config.yaml
n_head: 4
vocab_size: 3675
attn_scale: 0.125
parallel_block: false
init: "normal"
weight_decay: 0.063
decay_shape: "pow"
final_lr_fraction: 0.05
batch_tokens: 131072
z_loss: 0.0001
train_tokens: 432800000
MLP neurons of a small language model. Each row is named by its layer, matrix (up: input weights; down: output weights) and neuron, and shows model dimensions 64-191. Each number is 500 + 40 x the weight over its row's rms, rounded and kept within 0 to 999. Numbers have three digits each.
After each neuron's rows, "fires in" lists the words (lower case) most often at its 100 highest values on Wikipedia text that the model never trained on. A number after a token or word is its count.

L13.up574:495543506550417497506484558531535487501552440469491492537492545516549511499509495502501476474452423516592448468468539498506450477473425575520499524549448446503495451507442470440643460487422482516448505425517456541590593519409481495497495492489520538512491419474514559578497461525558451535565469503506444522512491532537532535475558532579446479462491542525559477448530503481538484527516
L13.down574:471436521499530505450582515461503541512520478508481522532543560439569494525544439482506558528502460510411480500470539525532463500544484488465524483459498509571545489440436452476452480493538493603535503553526423415441457526539490466485492492588453480422529501474490455524456500478516551545485398500436456544525490448451545524497488521519535456436484527510449486450506524527482484491464
fires in: "of" 26, "for" 22, "at" 9, "professional" 7

L11.up499:523447519531535521538436489471471492476532501483553531543547494529427555488492448492414531516457590570476519487506429511502478461535405497531482472522498483458490512483510484442467571630487460498519459508554574512456527543466473466500481515484439526476502471480539498538506514484491568470549464539512552481541394516519542510554553492541511525520492518425533508486568486421532448543472
L11.down499:486558456515476507500473477521497474504503559505461504514432498478545466487493460551589465500529440456561457452491559519568505503480560478463499499458487491538549445483470547496542507410522492476506518399446424521509531472477524493477536511519564573522491500502494487452514500531440458522453538540454466481529635411521441519478501542449490472475490485530463494521458563483492503441507
fires in: "before" 17, "announced" 13, "party" 8, "until" 7, "when" 6, "called" 6

L19.up394:473499475516440455516472555498452497549465523528492520523438450558496474470458542496473537499445536501510576498429485581550463553542480546592501508549463504434516492406516448500445441545421482458543512520588449506539566537435497503486463501506555401555478449488472480557547478521548477540455429509506520519500466556494514534506475530543469474465499472505507512518481546556467506594565
L19.down394:494542475489423548456509497589523508505552476459480484505471574479481516448592441504552516481498433539441485521573474575435506549493474498474454485479553470481498543495450495510486498516480481472481455492457459469543571505481578499461544586455483538478532487487523453493480508529494488538509567471480493472498501495465540512473552475517439559502509496477480416519511484465471453495576
fires in: "are" 41, "were" 9, "stars" 6

L9.up299:466551494474438534487534504522504579452443468506452538464505570557482480427499512455526471519501498511494544447494449466551571473478487497546544504514501479476541426518546508480470573523505430524439523508526495484480493459492516502559516546434621495527504466548527547488545500549582571487474472469470529544536468573508557541452451387475480500529517543539566462537471500442531526552481
L9.down299:566511559540498489487470497459464506489458557526505472577493515533470519524446541507469490558444488518501512517464571538559506407486493500432456481505456541498559487486503459532526529641463563542465580503543534504548526412515516558506465473469497479481496490484452519462527524484460591529495492451527432511503515528514459467574468464477483518499438562560489495481492516476443450540557
fires in: "by" 21, "named" 11, "cat" 5, "into" 5, "defeated" 4, "preceded" 4

L9.up582:526543497487481519465450466592566534502517505463472476537561487437469468495539505450454541385488520519568445511578548493488502545464466537486485542503538471444503482514562518504423506579448527493468458453438526526557494486465458570577499544469501491470414526515514488486592511473498573547541556490487462534508424501473545577491524492581474385563529521494518507489473481473524539488528
L9.down582:556475516502473449491499473486444514529543431447447526489565523505497586464541485551519455482497399532462491464476545541461448437570478476552501516491462501565510476461467506503524479452511459591528482514493462615499401546510464507447499429499527508457536502494481524553469475457465492473481482582516500504492527523515483498528507488515485523455474517439473548513510489520511494538554
fires in: "took" 21, "moved" 13, "take" 12, "taken" 11, "sold" 7

L11.up644:490598520441481465474474549551540503433490518528414508522504524521378534489450466448476530505494497492499445491505511511569516477497489517429558557469501564460478453538523435509490523537450540528486438491608393532505482460501495504526536544475495504479476495543572577576570497530442592522459514518460494519516438513455480507516510511505450523531535547460502532492490497470540620578511
L11.down644:546494544498543481557488460461520499487535499509533478499450432486509467490443479486464569500471622487489497469569491537449506480511487532445396486532464499478517483498548574509473517552483591446534434506545519502536558512534560454521453495579423433519503480487534464489451507481542482412528550531447547484435503523531492515529481538461477522464469441502542508435469488511436483465531
fires in: "with" 27, "by" 17, "using" 7, "through" 5

L10.up911:509472483480521529479475544508503544481443527513480563444539515477526525535476454468492522460508460507512559471471542605435534498449524506466468508511531413511497497496523532414499512440538526479499554555494440506534591443478452460544519547513455544545497520512555555435479494480606475513529429513472458520509465506569542502499522464551493475539446574499576519506560458521599532454470
L10.down911:519513514592535524508494474545489434543457591479530491505486536533514566531525457484508476494472525530463524449446465547525513454511518486506578546458487504545489601563514567435476516487501541459498507549439469573427469476499483478471541480531486509464481490502385462521547555554515553550501602458580491509484554444545468503470485466457504479539480460473499519519485480554486450541420
fires in: "league" 20, "tv" 14, "society" 5, "europe" 5, "sports" 5, "athletes" 5

L9.up293:538532506466509445483436479479496560473499541538486598522532586474502543492500486468468440478403455495517538514508504524547500508551492508489522495461459447490503401491544468491487499543474550469460545475508552488455565429508519531522501436383498507485508541526557540447491514515563533476528461524482495498500535491499501559574482427458533535558425491491506538518475505440552595434495
L9.down293:423516520460437510457522493458539529494486544518503468418489460541572497501508467490511551499497481486468484527507521493483450572502577478542456458532490473532487515469493488490457527479469468490428575495437513509503558535448475453481529515505550474544493460479439535536487515588567517501516567477541502447440438423496562559487470540429485510461434544502470488456503495561463446540501
fires in: "of" 26, "that" 11, "typically" 5, "probably" 5, "difficult" 4

L9.up949:513489485449520453467469504484513514481490464480524432521467543559471544521542420411513428465472487499492475551560537480548448494521475478496586486499518486448524408449453506456514507547507462501530497522552450566502512461500492531565471524489514468524504464480480508480533522499497489408443535454519505494523526472489516534465514512524482502456479465439569556412490510516544509426508
L9.down949:538481476453492576556425523506491501526495507511468440488509481566492450553451568518537459482519543504423524433463494548504521493474472543461445505547473626488451530538473505522476462454556512577577467497493499513562494456480503450431497458557469471492495528408415448512478515463445523564445547517503509497479513468519513529489527491573551532457485505503513476549496520465488442524551
fires in: "0" 89